Weights of a small transformer language model.
Architecture: LayerNorm before each block, learned positions, tied embeddings.
Training: a variant of Muon for these matrices, 7238 steps.
MLP neurons of a small language model. Each row is named by its layer, matrix (down: output weights) and neuron, and shows model dimensions 0-191. Each number is 500 + 40 x the weight over its row's rms, rounded and kept within 0 to 999. Numbers have three digits each. A neuron's up and down rows have the sign that makes its largest values positive.
After each neuron's rows, "fires before" lists the tokens most often just after its 100 highest values on Wikipedia text that the model never trained on.

L11.down61:561525539448515418460486454504483464507419546447477490481468464508536473525472508540504539519541559459459539532516501540503508457460532499495512456533550484535504449535487438527572447538517465497388436545522555469520514465535440501500452512552465427497528569485491476538505536496486442378487477452524505541449461481552546520461506504499495499478474440514447451431486522494525466546459573521479496509512474439482506398510535554543506532527560532445487491519512498520506534460504510511523492505486550616500538558494545486485524515524478528510543541575475490550600518455501484458
fires before: "ve", "al", "ved", "ent", "et", "ence"

L10.down25:454483506493539516463449452490491446498533532488568490469543453431451503555434500542430540470492474447498486599503450520481566457434518514443461444429497474528554524503543457562477512513479474457456411493490426505529530480532446534468521476582486462470501537504507436541455553537532471528529507476488465536511532472513540589514441524515489496534513488485413515439549517520473521511470522548520488529439447515511477539532495561549493471428460443503470527517508517544493528515541549549417453570447458483490555549560528446566440518540530509584427567552514459437480453540497482524
fires before: "ing", "ve", "er", "ence", "ed", "ang"

L4.down40:497495427549559483515502475540519476551524481460488496479553489604471532503501514519539524465418469507478522498456480570394505494466485514498527512487557451576435524498490472436524430522522508532477485471516542488478473495495516518479459498438507512490512516506485495490457474505557467470474509500537557505588500430566447468519459550478487529527464505454541473509492484543503462485509445473538533512485509532480550463459521576477436467571539512514438478510482440576448411518502463524539505480474478494526484542418447526528511510489494533501524509565573567475487414513534473528
fires before: "ed", "s", "os", " the", "es"

L12.down80:600512544546536484496487463448531475506565515549501502508451489525529475442519539481449539540417517439493524463496503461533494547472485408442476523423536498485488507498521516462533508483477563506513532515487501508528442506479576539480487464478530424428503529506534523485436552478505516451543430526534529458511465502581505549597448535492508587507516542477510488493489495495484469535473508500439462521457451530444511502427473550476505493565511446558411439447518538505554532477539446524528542452507449426546457579412528449515427526479453544517519534492518491570472423521494489541
fires before: " 19", " 18", " the"

L7.down25:438512490492543528510489445494454496563575523483562460463568554532565461507469482474519436521525577537417514569522475462445513557497450510543557504500508475522443542476480557486500438417534503498531545495520449492538484516430533416417525467488502502534459419523440462481427524448518500471486513530476442503485511483478560535492515540484470446479473593558510486436493496503536467554558508475564445482523502546484484546558492433554476423539524560485517506505451484495517507551490514520515512508472486514492490483541497497529423447485496553509484453465600517533477461462443514464
fires before: "le", "et", "os", "an", "ar", "il"

L12.down659:534556499466527533508502440520494499508477458453495504551553530555567566504546497438527507440506535455519562489549520499452513533436518535482544519562461501544458438458512459455446469505535484523487541474457510497497456623517527514452642507502452534459470466496462475563463487508573437438521478479526514530516486466515557523471511504510571527488473452578456456475569469519541479495452513492539510472453543531457509427506446539544510459457528516492542534517506501559480443458505498548586453516556541510557500448491537501526529527525472471443538475451473483490477460518552498498
fires before: ",", " he", " she", " the", " O"

L7.down276:502514534442502516503482582459551542502524510379474486528489498579550421448461456503498493506475557528470508498475492600464617480468478479460486551512545530499546474633461499516495479568448440557478525550511435505477500561485551467552540521574475512586504470436481503551492505499449513494449455447414503464519489509466479490458489527481589488594476519560450500506503525572518521579474499496452562485455455498467399467590513505532520475498471534548520526529507449517424479494509519446464494527494520459496532500496492475517509494471506555434498450529475479456552474479487506487
fires before: "===", "==", "=", "In", "|"

L12.down510:475560487554529536456414495487488494464490516491493583537469472403467566509469462509509574490475538498526533504490478547539461476491515427562476552457561475516496491436569479579469487536518478504499470525443530519544525467520555541518454536476487392533435463496425520564451575519550476540471536565519485485450570437575527505458443488507509566525486519473483503508444478534507506409510478540444521480409524439521461483511504538430525423462501500478508490531444514487529559486482539472463455482486424490473465509563535465433531497497477556502450530481507424502511568443485512465
fires before: "s"

L4.down111:523495474496528511537497455548523412512478490523474492499453425499491498539477419393547507454555499541549511479529508498487507547492498471502457517460464568525453526536477439536438484506509543580519505526528559436451454511441484460560521499529572457511477527509522469449513549480470447513580457486497492501512489439557504495524454524512462544497489485499494585554455557459460511524535525440538483471554433486534465510442468436441472428484585441566580494504471513487520520473454416529513575560505417516483471533563485515471564530489515467453514480601571520485494446558512472521
fires before: "\n", " States", "---|---|---|---|"

L12.down661:492417447468529490495474445465512500480500478491488534513497501506543432492435617526507471435539480469517516437538466613538434475461576501510487474566466536482505457489544479528516533494451435498498453505599490492435558517468529500516479528520582500609521458536440541538517476548532544520503513537497509529454606473509526474480533565404511458484434503582528482505463565449574482518435523556493501474470529460435500489476511538544511516523532572505478522463517436538516510453426543508499516534528501519483581533500508487491489506527473501565435525523520464509484466418592441529
fires before: "===", "==", "=", "|"

L11.down405:468483485447480525522530474500481429549484429394475439457557516549497461506466521523467490457541461551545510479461419533501574459465467511535499609481471467532443574504491600505494469463522465587485451558500567532555516533491489493450437539515530463496472559531507566472437485478491435523531490526501454500438474524514479528477500575467575444494559478493494470462434494473491503434502520567498498517464496475459494586472500596524524461461532498541478516523552484505433527528498530470445533544466558549447507539542530471484557540475515539518510519414548553506476523522538527522
fires before: "age", "at", "u", "um", "gu", "ar"

L5.down30:542492580596500477540521447483581458489475548545511496555536473582504432453482444497526561453493524506532500505489556494524490599417558481528455532403486497440468470507520480497526469496444459537594459519566586470449417471450509518503491486533517512514506470523490510488474539456486537477510517573428512508536521474525494490488503562393486485583473544482422488469497466587530570458440492558499507522461479510531504544439506447519493455534585506487523534514468470518478551415445525525485475489546471518453482497537515510583509494440481579451509444538466473505530466486465475477
fires before: "\n", "d", "---|---|---|---|", "st", "s", " to"

L5.down281:527470495516536502534488528590511461546546439435534483487451517487504533529554542429426459547458550551451489505562562523514569425393441583498507535440529491499518467562550466465520504537534489455470516484453542496493358558572485549468480459495391528517480536532596521520496477549510507481493453502473546524490494442469509505532499520543513478493431550546525516481517509487519455517444509472547482493471518540477568565573527490531512544442462447478430517525495433587464516451459470488530470452481519498494435462466502463456521513466519507444497501444497488510516537438467522452
fires before: "ed", "ation", "s", "ers", "fer", "ing"

L13.down677:425501515465446510512555527502549501505548522497537548524540516466449475514497428443536463478549494473520536480501512492548466501503553483527505505480498451438459507522455469517452560475558555418512495552506498508518462486500483439472451524503479465491451540485579523468476506511552476563542411517542512436500597482482508652474452498542530445501497494449528529487475494491504435519425523501501527516420503490494556475444438444477517482513469508515527513587438457512567542443440533545544576457494510513491434532526500559509471418507476572452629512496495508510482510395462556430
fires before: "|", "-", "\n", "|---|---|"

L13.down147:568486494549462472441507538546474540493484413462525487553515486481513505527548521525525389484493508548564527469466518487549509508502463472529433516521500501446574539497485465531534549537548592529493517484460482570532461542443538429436514463457523611418530475470586532561512518501497507573461553590470519501472524529501519461483520541475458516506494508532473482499536454535424491549502517512527479405491530434522468486500457451492463461541480498408497506482499423560489509505484498505451521490472532451610551457452521449512603513461547512448539460475523493466524504559516466469
fires before: "ing", "ed", "s", "d", "t"

L13.down509:482525533478589485477511519501553514416514534429449497423504499487473479593515571513515499513457545484531519468471476516477510452409493494485506570401490514532475493480431478448476506534500496480468512490485476538526520509376476541508524550470483528468490552434564564539501545531475481512502504541503498556514572523504523506463465471528483505522483435470549433458460548469443449385433436507468530586489456459465429507569496490481502518527491515542499557468518543476541567486520456495446541533529423522506450504441465531552452577493504534523440479501570533516512486527500533534
fires before: "\n", " It", " The", " This"

L11.down184:526550550505526509484467508489496498482486476491473475520492477525443541511534541524522487479480512442496516454526491544540482548538459489424469497497501419469497509536551431605491421526420589589483483506541495461538467522501533536483533519440515506553505444465570492489507512417512533495510517492470526519474478410502526458507540583391509577496529560483456508495438500579542507478507470453460590521484501471552446470490504465538452521452473474530444519521485505487531481407532497525471391495478451506455536488544575496533480449557431517569525433457505555433489480535518533449
fires before: "s", "ja"

L2.down252:477499508536453516518518510566493486395483576523454531560490486520547526450469368510500484504465506527476502483501443459505512506552434531490442509484449524528552471579544514470486561508499528434550533462593465495494546527476527487463498575493518573593460442535449528476443546563449457434459466459562468471531497551498490419499499533525488530492482503519541467475529540460511535557531521458484526426518509524473447534513481468506513428431496498513526493506502488604556498545488525532561511476476538503513445459544519415539468451495501423431511516453490509513498449502516528452
fires before: "et", "age", "u", "le", "a", "il"

L12.down233:525558483540486481474525471448501526500472517438429472487466548448490507477528433458513581485605516491527535568527533508462507491543517458501474439565547455453532516564476515513529512545504437535538514520407449447575514516518496541493520440574506542495484375524481517470454529498542465482545512526524469527445491480520459503516524547504497552508446524479470584488493464525512529571494467454462477486535519451466433531484526500478491521438470434525454495553497607465494557545542524479483455440522421508502489454526430506543432478495543497543498483520425450477588634530523566518
fires before: "e", "t", "th", "d", "ive", "es"

L12.down579:481527426537513468526464463512452429519481443487473486495536503468505461518486477488444430564513459476498437531521549501491493442522531526481506542507516537463527531508447483478487508499486474557515459485562510464534458537486435486557560475513570596504457538449511531503458534512517512525518478499503511503494495533508554484510535506540475432475427493505449509470439506524558452573480594478515502524519461475514546516486532518534510473544455494548401481463524507495442494462486436494450521478512509497500448446550533587496479557449542543540456510502510503603487615470476481519
fires before: "ment", "ular", "ul", "ric", "om", "ency"

L5.down366:515508518524546395457478375514474528531516526496468463551421540457529485507571506457502482495437524531554505585529522421488424545480550478535538428499479452523492557546507442487463486498432553516540510490515543520521495500488464471409484569455482495476512426491507499474439456585512518507479523512497520490489487515471476476573517540455553572439474457529514456475518449521554503501605522470511501477435517579426485558450504480466496529510587379437474524539507462506472507510497506549399489505495560515479504532530470467519520561540455505542509520535518519517473497466492545420
fires before: "pt", "p", "us", "s", "ta", "ive"

L5.down557:497543507461518434537505502487475471497500530519546487500433520495471440554540508434439536469507545529511548522403568519469413506526517474462468534516450522553470459475490468600539538460547501469535488503490510494479508480578494502523555532607464446443563505552507464459455560413441455461505494537499482484491463490513491478462557511513497553524514497476468513530447556517531444518471522455543544461497503450470472577497522525478501529478595490515504622534496426461528533462593533460570488491481505488504472510569497528509516453499527491517533494401535525473504475499423484497
fires before: "\n", "---|---|---|---|", "il", "d", "ri", "te"

L4.down350:504386471506516450536496495532506477563471570516455446397436494446445485509554491482553514529473529498425527495528415583488504461473534554528518489521426424491495513537456489490494547484556521437529479459482518489483417502411464486570471435487584456516563447527549521533471447594513492548507519552484478474568512528564490470497539523500521528547515451474559462530465551455537451503522519492487494484453480524539496536473530531554495463485434522483518564600457487485513518450500477465496487447471557497435526458504459488468582474466505549451504471499479516537437505497575495544
fires before: " |", ":", "–"

L11.down398:483458487513458570502433558466499468523463503513544443567496531573553472564476503527468516483499584536562524485465497489491555550481471534490479496402495552521453563514453485523484611489496518454449510498522445544513549542473486473540480449461499511454413584504419599538524491476484435541507464452495518497477512494472539540521441550442410482513508531513468517500493544557462508491507497554552414510600562526453473503495505521438545456512493484440478569469506463542558512443479484533485482504573487441519545533500511481539564560498507543492526406490532482519497494455501538500
fires before: ",", "or"

L13.down274:487573517463501514510538523479463503479473482497496513535446442527429465474581512495480476512514464461500508562513521404513463498414502474510496497563465523519488445503474518552538452470491558514559470519493498544540503499466600509484507563476574501483508504546540444502529438586494492497435458508526521533528533503492528491471467617489551552491546502488490525547465509488462574479518441511571464520473476532463516528575578415443491497549483454459474465441461501486513563432482422460576399544507505568554479477503537514540494508470421520507488447489519489434526494500514583464
fires before: "s", " |", "ial"

L7.down171:546486511498451601516494499508551461509588472509485508529496487549525467448531451535477483483481531518474459479541510515475447486481444552512490477435536541564580522482498494515528502416536516446507499559602487434459572538507514506495500462458520533473495451516515507491446526483512531523484473444572428504437436476489446474469523479529457476530410539461525428491509517517476475505468437511543519492525508570452463514483433437512513480463527507464501470465511576472545571523534508570449468494415466527447465547470520466514536508481481468433497540458510509547492497535557589511
fires before: "et", "le", "os", "an", "il", "ar"

L4.down599:522455531485531498544470548517468548461488491482463386485511488500577518509510475594474522591527563473434554518520499548482564452554460516479512512461567481553475477488523527513522541498544485459514539546430496547446514591533450575469473475481471468525479550497531530500578467547470466575461542501555527552513495465470530557574518511566517501534490491551494491479513480454518441521600503507498491481484569478486463511492470455434449470460459454487569465429500542523491513525568549529479485487511513516424434424457530557462568508488478477533544474469465542551459469461517500568
fires before: " |", ":", "•", "\n", "ing"

L4.down7:479496479520509502436471454614463463528479565548514484497485421552497502530511469464518531494433497490517480489487557502540424465546525521532536474543480527491439563516490470475451501448526522465453497433473410517523505455497474505496482563481592560527502552416531526470513495454490395489502559591481442482545550484506544492507465518538501573572539458490496496482486544451503523523479525504537462505494526480543534576492461512493514426546500522485452549461502560507512544541410520457483485465463395563442439505462603491511434491485451501545514432466464514521509495398527508479
fires before: "|", "\n", "-", "20", " −"

L4.down253:490494491514495515559475466527459531481535430524483489516480518521443563552594476482467416514453497492484444501508525498458485470494499495587549471451468452490516512555552569566464455463540487526552486527419541476472440462495502464490540517447449465479495514548560503593529469524579552447502548524569568434615475516484483516527501465452479501495462506460449513445475465533526499485544512514550543472458527493542409533578489375501521458526434494493504477492472504542393574454476487500472516539467560482489474475519480451519580554506528493549565491540449522552526487506479489562
fires before: "ment", "mon", "mission", "e", "ed", "mit"

L5.down642:545514529508459523441451524482511533489472507514484453457518561415592462544447483502514438488516506487492462515448529568504536383561511411485516526412503517533492536452535442441453428464514481462546478521465482554519530523445471464380509527447524545457461497537552547510499531588570449432426504527473508530488498489507555531489577485505491496486466546513545461458549541473534501496462450522482461522541524487545471551502485474488497562452473539471496506516490557556463544460416510514505521449571489519518560525510510538456500522466546455543519524511435460470530556479520513504
fires before: "\n", " |", ".", ","

L7.down356:496465483516487482522442487481571559537485529494401538491479459504495417498514538597530528489491555529527495551528486491423543530463454518488464511489456565523509472499550480515440438443522556518542502522469530469547516450464393550592501503489523533522495510486504534426515519489543451593454532573433465468463521583569536527516474491506455493530502434512542472517491507494536518525530507517469535497468477517475532524470461543471457514576550444429525471487514473454494532482467538510462534558538513554523475420501554514412540403460532527537509522524469557445463497524512582470
fires before: "\n"

L11.down7:551474527510554548417559395456498448512525525497477509490518426496532525473549538450475517484493487420452542487528479583478554500467503539512440505583522522523459447487534487484535540532487461472485483486483506445495564498484458550522502525469492463510511484437479437503570509560466551451460488543543495424456419503487492464575525497508532582475517587504512493573474487534499542489424438492546512469482501470549417461492555468561503568465506524492542495484488442482448562513533501476558487502538505512488470518507426480493501473560550529562570477456480555459499489527455472461
fires before: "s", "ers", "es"

L13.down425:514490506451544480557555493531459535528485531457478471478461485538502498490462530495556438526560478487608491457534474580548481459596462508491461474453406555519491526629486499530566515510533516477536501518585476456495467518514527593473461490500535525464556492496532507513475542408519526477458456517520485441555460447489443498515468484493527437505581547492519488565553488489479496475490532478547462511546545475516496502506503562474474568485543445454525463501492600566496437520517518500511478456563468513517608566550473591516445484504519487434528539463452507504473502501516572459
fires before: " 3", " 4", " 5", "4", "09", "24"

L7.down184:537478542475457443489471445447533433475451498516491534517494497483543490506460510437527475499525521534560464556607542487508470477466482505542507485428500471520547505537458477532430495455501546519495447427425519573486524544482575486467379490503506566501510501551543503492491529509542490504556519557542536529501377470506513537418482487547501556515517492494526483563517548518483441565522482443493505466513524489552479604494390592508449433495482601503542511476524553512455547476501473551516444531485463508516506440517486579437471467510412551516461539528496483550463503471455512457
fires before: "\n"

L5.down471:458488595498541544568463538516474558520481460439441405517511505530500489513489484502464513525476471494457497399499536553448465506520532435567449507482509452494575507515496515517473465577474455537440493466433477476554457518499438495575453497452425552419508508472499451504416494509536504554574498548529541501507528456513513424469537466544538513430452478479454529471515483495465481479472501496420516410530486496529524501522474567521537430509446560461509514532520473464457449529575553441500536483475536523540450546563530566559471489424512553465543525530531480475482570494543549515
fires before: "n", "d", "z", "is", "e", "th"

L12.down33:466508526444591510476543508558474529449504421494561506529448553407563471497557484456440536549472542525481416529498454522444533500383526445559567570536512472541515505513543496480526454585464493497463474482489472452515522544415477522508510529428429485496588505446582462502508466553490508545456479501532494440535521439444514475470541476493531489474536515554503491486583453559496548494510453557436548514552485537566552543459497499498441519539529491486548465574511488435503527483458513500485491542493440503486451474460508504531498505525487510464468505500476466490578459446451482478
fires before: "1", "4", "3", "2", "5"

L12.down608:552478527492464516514530531492475441494538606525501487498453468490519511519512487492483532545553567516604483532524368523407535511443555518530521590530455505445554470482522440535516538541487440452509420480511477482552481467444446497503465475540485476526509519512563420493498606489418451514561574539529527499537478514492511547449521558470463491528541562474500500539466494503446566488432484511487464483453508528469519497512458540456536498470487558561536463425532571480389465508537499492456535539454455490533470488404443481543507495517566489538552507485465500511528535491570466524
fires before: "\n", "---|---|---|---|", "ctor"

L9.down618:576533572583518481489524470484539438484511555507532471489446489498459487519462455498481520586415409463555586519498460514515562454487438401425484461500507499470472499523462477489499502484543604567455542571509515476499506549527571444466502446495489522507445487493435502507529485436491579482572515518577505462446531516482511558587439469448446589517429559497523563501517565429504492522481494478441509506527457526498492466471540440521518471458516480535489460547493505498513427478553512451471467511508478527566484511513475501456475557529438492471541552501482472503521507542541507561
fires before: " the", " 19", " 18", " June"

L5.down326:482475451492471490510495466441514535448468456416537438442536480557458496519532500532531487502485516433499558505510485493472405506517498494442530531452528478440490536499533559530451565473579560475517471469477582491445519537467522498593523539518549473439537484470487500499467486504595590475554525532508493499517489495493487510486540528445425469533556501444517572465499533514434483421559487482474444456464526485553505454527560514534478514478454535478467540519556467479532495487446501500499483519515555470525519473553507491467548450543509504550466522598443518532478493501460486511
fires before: " |", "\n", ":"

L5.down92:517464497518462498604473478472534446398458425491477490565514471473484473480515430475563424493487493548493506503511504488503457509528512478498529529421540530501538499478538486472498544532474519562465447514530498555490526434520411468453582510556459503486490510482530452477510450518547530505527512546549505534517496482452428573469512523609500542497528504526445473544449489509483506536490562461476558451525496524477493535572417489449501470471526516512554534515518522411455411507515445603577460551529477512508490471446559523511565468555436541501557534543520464518534547514565499520
fires before: "\n", "---|---|---|---|"

L9.down268:485527487546411482506469568385507475478524573507464515459458491542494542413514551490523504460492501387533497531439513494521519554493537473490565509452560524514520496529504482500480444468524469481554433515492494516540519437439566532520495566514528504491453491486470426444528438388505490456503541522517468498514475547592498533464572542530478479464478518454463453520588529494489591475511557436521425556542524540489476507532502507464507472524516560457517519539563501503485473516556481518480475433473478474598486514541503515507519498560408494545495541535532430540457488442527495497
fires before: " |", ".", ",", " and", "\n", " in"

L13.down117:457488549466499526514537516543489561530458481503560557580563539514450515455462488480493491387472488542531447474556469547480484422484489526449558481398511532509461509544479512483504530546525578417487603502465545472488541532497424525536448521431461451472432433548474514457474522534483486496426508595477487501502468577450510481558493499526451397431525517497519492517564524530523459492550566472416510509507596443505530453522542486447459494501544513503483504532512537577494486512482471539478538560468476511436537502580492506533506495523512449457536525480513493489491441541454526450
fires before: " 5", " 4", " 6", " 2", " Total", "ne"

L2.down584:518473409439491488476473458483490507476448519497471538472465476585516528508465568487492453480453470534502503537509534495478464473476480540533529510472501451510527495563515489477482424510555533451591501486544586518459471498504515508516467500528538489496457501517510426475516577475533387522525442542464459488502489473542453550475523538504486486579547585460570550534558503541479497548473436512494474514470506467501485471507483558570500469504522557480495514467559491508491473429564509458434547451479593520481597568515457474515468418465461498528525570569461452496432508439522493498
fires before: "\n", "n", ",", "."

L2.down484:547439456468529502463500599458471507458516475522491425522434530490575598538421509467514590491516546571501466533497517495450498489511529511456527440508467498507487455508490484459520461498500456544497460478485464489496535429501500459493442478508481493526459528503532563479517519529568501493554555491482593504506441468524546515468510469467442475588534514403498483455560494397500573517588548455495559463505426464456481458532466534521452454527466525517459457467523535473407515399456522474456493509537498551551469547497570560475484492554502509600446457489495444442552464438435522582
fires before: "\n", "ad", "=="

L7.down56:474546518511518549512504564513501511500494562541531442583469471471489432433426501484465514552502523508568454570454469445533515525454563514496458472492506515478506541545482467458517507485461563494489542510504575542514547581536489513508581474514538497501457431488473527480487584554461535476469489454446498470492482548473502537546538541500515511583519491488522499561506562466556492554491523563559431593474445537528492481509549551485478481543444495506473461570442497462498438439536499530444513473480438495501432456457489473501457459527558539498530465471541470466440516432470398515
fires before: ",", " 19", " 2022"

L13.down124:535506524565418521516511481524447490519458469421508519454561506439451521479529494501572521530502440473529461480531544402514607490506451515586562481603474498500467509445581447485470477538470493529495449542564479544498492514517491499507585449470440459507417451522521524589493513503493469574472484537500494497492549493469532514564534514478519534502476580476489450504540483469494548535390576493582469450421565505550465493473477489524491477473493515499451553498465462515477468539523484530518477539475491494477479517530542466527519452428490527518534449460490472422488527506480470586
fires before: " the", "ed", "s", "ing", " a", " his"

L12.down384:506477502571581530523541524452548459524512517500492451495525467524494478531456429489575496511506484486538536518554506526569488466537449447506502590518498533517483485448472417516508479457558499453527413473416475452496505484427518481448493522488438498514475413423439495500492482581488572524491501474536511562452447501465565529553510521622585531604554545476463537503496593445476422525486502417462490492506524524565524460510497506543439493541579593510452479509516426482518475475460509546497490507459511473451586505539558498519457477481508512481493494465529424492523476542513523512
fires before: "an", "et", "mo", "le", "g", "as"

L13.down238:583479520493487523463473501529441519562549564562526526514556486451440410533525487500500466545522509450528492430453515502516501477525428498473583515512548498502512471492500509463450532544518527544529466555553486518548491545454488520523559470452549555475526434530491522400536451525455470572558547483483420431495520536458458482496508554493531577531448444477502499486431467485465509430477482528504515474470525540499538525517476505570533477519424496479501509523478571469484507473524445534495454437562519537423536496527533556473425440474486483538555480432463545468458485428541594516
fires before: " as", " the", " to", " ", "all", ","

L12.down558:435548505555458466472495530510488520519501536546518587481511501545551513441509511439448549451472532574529513495546489544474577517613476544442473499467467530459529490447501492501516523495523553543533486422475452450482450525608487546499564449521535582468528479433470472528441514514473548529476595538424580451497478562542485522513462520431513490517555482401498494426566521501478558500581486497535551529507448489526534464575447530492538527487453470507477497532482495524507487556542494518487524514492493525553457495539480546540543483467497504481485482435587422478531462541490554528
fires before: "\n", "==", "er", "n"

L9.down47:530493469485519514539530472564506492497510469512500510433483515482504522477475459553482554477514443456549472484438507556417594461471512517547531555487492504515505463451470527546530464502477510464546481467496477456566479536429442526498459497494471475524500564518545523494483543486501581494522494511552564519567477462487510572496506421491550512445466467511437529503510399492444438501526541487517578507534437510513518512475545487480495475563445478503443547459465439451501468432561582496556469537535540489444554449561441539468512479478524435493495498593487447497523430521495455495
fires before: "in", "ure", "e", "ated", "ary", "ed"

L11.down263:564482482551507451430527452451428436520532474568505506515518481446507553460528563440464574542475426504498566474594475427410525514489539401466451479529481525513534456460523529455526465526469558460492534497433527466592473459515542482448491450508517492509556503469411527462504511469512547507510496548582445514514530534579539586584494520410465612549488498542509493522450474485449516493479525458513498519561470552517447525506558566498485494532526557431438460559508511568487463532474562555502496497484500431523539529514524515478457504511531512474513463500517521495526462543521491496
fires before: " 19", " the", " 18", " May"

L10.down390:476521468535493454489523523498516483465467416461412535507536536538523525552531464546481527516523552532448466474541510559468467536486495553489535567472549548547516594529504515499466561509542510473521464535501466545452492451507462521521467491433483501453512441489572511460461490573528487527569493460444508441480447515514500494533485544532494478419471469481523479510529472542562501474459543478475464442503580513498501508487491516456503516534549446517488510495479501572532469513523486547532431466473489515474463489459534467478571510454498492528486505478567491574520511452487520440
fires before: "ing", " to", "s", "ed", "r", "ial"

L12.down115:477451526595488424509510561463530514472521505499475480439475531553545506529561501516535513510511497511551507546462490431450488465451514485433573501527542513527460433461471564453495486516454472453500475477427390458559511482433503489524537481479539499477469508450505498481554487505516481515524520528458556519521489468558522579555471541520435430491499548515569448585514489594518477481524467536483512542523470547456494551534455462408476512530496579410476501449544470488485486533490458464490593534482386461543547471522524500513499473453489491506463532484500513458516532524519577529
fires before: "\n"

L9.down179:550533492471492451422399428443487545463465418491526436561474514497509488591469472510469567519535534477589574487537443510542505517500446549553508536493520505509489558491509406481504472488455452500510481490488453416511493537482515480574470561389542459512460489484453564459505505568466526505481524540490499561570504444482512481533596523462512466454479486427506493489562414502468475538500515516440430508498448532533489494471484520494490504560522490521461531517547516488493602426496523496543532497551538486556491591468553462483511517478595474390502487448484489514512490501488518431
fires before: "s"

L11.down464:528537494418500491458527517510488480470533515496454497478524536575570440516507521515500558506476530426515513484483450559450493502434517513493475465577453489512513479556517535507522518545448496490509536499512506491536536508437527478486494546461494538523472516504537561528519472432563463530438520440592504595488543526486561492507515493499528398448584439556488511449518555490522472459567513528447515509464452510425443464564452535490555488493479501449465494428494425572426479443521540410540490533453525495531571488513461542486481524496464498526470540520482475391522450486480508512
fires before: "==", "===", "=", "In", "A", "B"

L11.down166:391464506491480466519517510433532488496488495552531591511484485383487574565473499516519460517482545613575506565465466453517540513491555475525474519494480549496534496500505500528474497493444543440499433506522521550495509480509514476526438521535516476457505525572561468462502533464515537535522476449568510521482543440505437482539518475489442551533569502515482532533485459497415527585547510461499540471453507467516467550458472410469466472497472454533487497496482501493528570553533517531468478440555483481545414457483515529443484466531463542464588450502568522473499540487508586544
fires before: "\n", " "

L2.down251:535477500525492566439485544381563525516503519516462512445525514532505428472453530515512544451489480517531505465519493507506518451543555467488532474457550431528498456510480519471481483513507497511519513413454545481509510532497493487582540525534506504498508500462495538514424564527528487521551507466493535422485509538521508499576512573444541511585485538561515519541518501487513530454484533463509459531537474547486509558499485547488493552503507480508510526465566479513542471488448436572482503407606530493554432454474476596505505499590435450481413467514566431527516451470402461467
fires before: "\n", "==", "-", "S"

L4.down362:560546449447515552493474445509397545529493449512555454482516491481484515470559499459462524481495496573436481514459533474476539517484515547539527514489457527446494507492483507543489538536494510516532446537504460421445490460493459520566515527529554551488532490369464549551476504531425499412546511548474447424494480506538580438465534556478450549549500444382506483496576494461518500496535516465489471487434466516578514533475571477552541481528504559506509400489537510494495535445499520511460522476479550476407469533534546449543483469499558460479543476551449533469524525513546462497
fires before: "s", "t", "m"

L11.down659:464485462526471451483544463518488497516490482563514439555517505489501478502491472479494556453523470428455471497504535382606447491475483536474463456514545483463524537513466543516544463495453530540539528511518541539470549476459475487471513506515489480509482495507497518460521547511435419503506525528533558452487467506441528469433544451502511519563453489511517500468497543471503501480461527502480497572525417504484545525543534401463570382535453508515511548527570569554525470486476424523484434528482431472506544618431500555486499482450513430587535527502501546416482465518533528501
fires before: "\n", " the"